config = dict(
    n_head=4,
    n_kv_head=2,
    activation='tanh_gelu',
    norm_eps=1e-06,
    positions='learned',
    parallel_block=False,
    init_std_up=0.0153,
    lr_mult_up=0.817,
    grad_clip=2.0,
    warmup_steps=200,
    final_lr_fraction=0.1,
    seq_len=512,
    doc_mask=False,
    steps=8902,
)
MLP neurons of a small language model. Each row is named by its layer, matrix (up: input weights) and neuron, and shows model dimensions 0-95. Each number is 128 + 32 x the weight over its row's rms, rounded and kept within 0 to 255. Numbers have three digits each.
A block is one neuron, or neurons of one layer that tend to fire together. Before each block is what it responds to, as a language model described it from the Wikipedia text at the highest values.

Initial D pieces, decimal points. Mostly a capital or lowercase D split off as a word's first piece (Diancie, Doughboy, dice, déteste); also decimal points in coordinates and table separator rows.
L10.up1846:119166138145123113131098154075129125135130134133141125111169157151101119192137058119142103154121155137161124114143162146114097156101141113086197078100051149081110140129163106082129099102136105115098109179142100072098165117053089092126139108103064184096114132123147168136135120123116131128

Passive past participles. Past participles in passive constructions, usually after was/been/being and before by, such as succeeded, replaced, designed.
L10.up1776:169119106093122125159122135139142097133143140127093116181172172153122138126103179166107109098159120100112140170117117085084141118049139131129192201173090112106173124145181093148137136137155127129080092167131155134124142093093113126123150141131154129172100127212169158174126136106082134128

Pre-noun descriptive modifiers. Adjectives and -ed participles right after a/an/the, before a noun (aspiring, renovated, older), plus "is" in Wikipedia lead sentences ("X is a…").
L4.up252:136143114129183088161167117088097186087140111153148039137161150108141136094132166136096103153114103043125116088173100149104152117087167127145136175099169126107176146147162090163119117163143115156143065111143061115155136148215135121097121124109150132187134121131105217162169128111116125123
L4.up537:132160166144132106117128176145217110166104068188130175156146108157155148095085118147109127181121078111125151087126137031095113151142130096161154132115130135074141115141140163183113119102123167091094154145155127097175139114190213215124153145077103116160060117160162133108153107109125104135
L4.up709:116122138124149075095138156169143200149122170084154146150149110124100132140148113102159099118136131111103118131133157112104097156057121070120177145109099083088138109120072136145101084169071107114179159174128078137119096169100136070138125098102122095182074074215115179079073116103143170147
L4.up954:113143151138125119121131099114119222116147108139146069121102144179168134120115128088115107160139123078094137103075081108135150126110172146127110165146172110097169146124119134217120147163084123176135088096144174101201129123138118108081094131104155108134142113156122150169128141175151116162

Table separators, parenthesis openers. Markdown table divider rows (|---|---|) right after a header row, and the first token after an opening parenthesis or quote, e.g. (typically, (born, (see.
L2.up72:135136109122129104132138078110133132140094111081157109130114161090127132108127157143105165185119136138145089085142163167147162147166033129109171113138136154174080132121171155135139131110095059135120083146120133125114127078087097132148113148109138152121137164143158116200134166077151153100
L2.up145:186149127135155062137120140161111159128090127146041182087166210151113150109106226159118107156105158147147104080159116111130097066147116138158107086146098141073159094153116120117118137156144079148225094119115116166120108182101124101159096078136110126146156127089204118158101143088132083129
L2.up265:096130135126184138084094126151105107137031126094117145168155143122120142167077056161130150091087152148137124095130129091165141166140111115116149076105096156096093157143147129149143038124108145042118145157151148171173158094145179091154188111166163121163111162094128076164119167097170167100
L2.up478:132127149159120157104104122189135158091119115140171206147103151111131102115134121129141105106111207146110131153075098117117112087162128118102161118133093109135119152134107118129111109127059068128181125165107182171118086138104177182191180144190152161069098146124125146116132155098172143094
L2.up573:162132097121142119090167135147118104097154108118161192108129125145132118182111143165121161121141164128073171187087090154137095179094123126146092107140163115126166072103156128164117118125103104146102102138137096133185150092197127129129120174153073152137120135098105105127122186130114103103
L2.up575:194121095179098122131153074148165115142143152059139140148110192090152108120141147095066160121128112110097119131117106190151102117104156144136120111149108121113116129171117083151114116139069100120168079071097148118093127085139096127138132103164152111126125131168120145172197118141118103206
L2.up634:173078146145195092145174127116092104102085101150154164105196160080137133150114197047105112137102157110151064159211156160106101119114097128108133128160120162030150109092139129086162100124108097130159131137125122157121094117127136141127108131136099114137061172156129147204162072051150115140
L2.up675:132114066126136099153112127144114085169161155137111104134079153176121205140120151074131163168140175126098102070078158148075119167137115183077106126161144089091163154131170087117163156159144103154170119091103115148151094155113102086168146127150206140146097100109054133130071122077134129101
L2.up881:110147081116181115173161155144180132168171181153147165124119180163114095176144154110152115146148182171093122150158172104129105144121154167095112122077186166103137062170099115107111108132122122122102097169132071168135186129172085109179133127169104167147130135099117134153133108154106112137
L2.up906:162151101139163098117180149190153080128119104087111117099092111147122207133160103158169136128132154123168150057196120176117099120097144145201106074093133158105172049127157119132169125092114146111160130130106134087152106155150089097094106118104153173137096121141136161171081151056070107106
L2.up941:140095111121128134077155137098179126112104167190103146131107153086126109138153108156135145082130118146134142142131226132105172128081163139081143139147174123056123099115093100147113138125158082077143190159085148159099133104102135087148118185123062162073171102143134107190122095147079123150
L2.up988:104134125146117179117152096118160101123137154139140182123128072179106101151140147094167161157159108086138145126119103158127141154131137174190159121145113116132142143122190129101067138174105103126122136099211116140161202134144114163127101125108120105141126077117161106135152226187095113138
L2.up1023:178154132113176134174154121193106099110101189109093150099137115162134158157142131059075097161130150153110092089134120177108080153124076106062083104099150176170160070125111151154179103076187086132097185144156119149140170078149118093192144121151091152173146101122103130114095173118158132103
L2.up1291:115150151117198138121138149147108085054045167134135125130141158151100131126102157138107119141095160146075177116125126091132122135103099180172127106130157186118143061107121142117101124077122088128118177078119118143145138110156056180157120047155155124143163124127155111209123122200173098136
L2.up1660:103163093141129106085122104144186153117158145150146155095150154137144085121141126113153071087127103155102083112157140128103113119107126162087149121088136173120157178120089170123099196108073088070205143169123137163163135133112203168115089108138112115113057105075091157107134163094116151086
L2.up1814:148166159144122135098143134111128094136110163136150132150235106146152134188112108117160084208111120125100151077128146145101133093114084120119141097183129160096148057135201151148194080142158140108125163162089153094093093085091129195184135078140145164132139136082114122236104115113070112153

Predicate after copula. Words right after forms of be/become that head the predicate: mostly passive participles or adjectives, e.g. subject, succeeded, applied, unable.
L2.up123:114214152064132147108114117160141082157113106125114087087084112151117121158219189120103138118134100120121146074212121101185106126109081111128156137129128186113107140117098138083139129145118156127163116166116122127155043084109101142142102108074121150108140076102128140160089160161091126114
L2.up160:102141120070176130098138136115130112094055126118131157131175152142125119130138085130103064155155161129093128166148075108122056082110111090094200137141114185094136142099142174101064135150114100126140195167140164144133153099093098135075162152144182141128141136113089130111137172157150107081
L2.up204:125066149073130108131134133121129092141118101130167085168160142165147140171115128126118155087130132180141116146083104175064092093087112087115118093090142100166041105153085167086089129071147144110141100097219138154140136123127130183128145100137143120148042107170062053113139100112112099100
L2.up566:117103069152111116072156113126143159124160211123106103063113144147157121053157158162060110127128117128154160112108208115144114084136066097106137164098165209193131087142119123191120163129118126063095090110131154152162112113121089135138124178108146149092116080147170152071147155137132153149
L2.up792:079105190113120090096152100149115111112153125108083113118140180071134185204135126111093125124172166094127152116147184129055102098111153159136122223137138120061114120106167153097083103149111081114086122121092123075231145122137100110132172111127121172117051088113093134109092151120136084147
L2.up1032:111152167055123096162134137182132164079130064055138090092162212102105145152122122138186110142115119074146055115101105079111039116153095157124142124104138114191063101115096195134159163164141165072125115221111127121119170125103135120136078171131113160119134155075096166117181143137153132154
L2.up1116:104113233070106105184125088165125158064125109190169144133133127176123144210127109096091152059080146091090096114121077121113144099097134101106137147141140131102152099198142138129164119066143124140126046117142141088145075115125160156154145132121155183140111099129067102056096156132124158162
L2.up1166:161121176121138107171142130136149097171087118065135149106188103107144142139149114160177134113110137122093104142132142118100133124153159164120144159101092167131135096120133091106101155096116146108143174163129098126139125105116089117155173150114135133180112139098114100111083200129041105144
L2.up1213:153101178087145149105113122126165140093159133164134119121115159195107199182110154158117099137210152135107139139105036133125144123086134133130146114148159140097129126105154094126114128133126164147110148086100135047195110138093152135145161156166108112107114167133098129088121163090057092119
L2.up1371:113077135043142185084104168163123139136147162145120095064162157132093210128115128125157149065150138082148163176057136127144133154064138102153116083145090057108194150146176116093115052114170127138138114145157078096143113149153066121143120131128145126156120079076109101133107116124052081135
L2.up1450:087142083168134125144160064127112130083090099108119139088181143134148168156197125127151069120164124052112089079120134042160144147089086124156240169069141155141140150132115091088118106075133107119123131200155130068161140122094081125196154135123148164120130108184070109130094140087164169176
L2.up1509:096153175124141131120180097134187139118109087165143178079147110136103141139161155151115139179125207114107110158109112078114122101071139086134093048074155153118128107107109126128156200105193154090126142125161078128143121084145121158145171120180103142073125046108119132149138132187118167118
L2.up1554:119169175101095081173191136178089104120077125146127171147112053171102126078147082126094149096187115095159162162168154119083112123110157156152202167126149141134128110137138108134133092150154070089113157074149115148101108106126087110082103046113129175186161075134110102126134171101134125097
L2.up1710:140096084099123116075169124174162129106149155106126130101149145086081134081126132181063124101078100127167153175118135100106126152152117170131145142111089103117104132121149135123062134129116123101120088193085124095159126162090136113107142053173203143115142096107128110142179140073142117135
L2.up1711:129153159125100087129139062145165176120105110127145124110190116147189171096106150111121141127134126074126122095104125112194180152118125119098153134072147142141139170089158146096148105130165123133117197169144125123104143084112126125149152152093138134127109091126126138155110139096084144160
L2.up1949:066118198098119136094120134178101122130136092129131105124199108172131174100126109129120137068074144162120175090130114103140147085131086108129117130155109090106109093117148117121138107170169103101149111195177206090143153175140150147108132145110136193110090076139149123077109127124100114199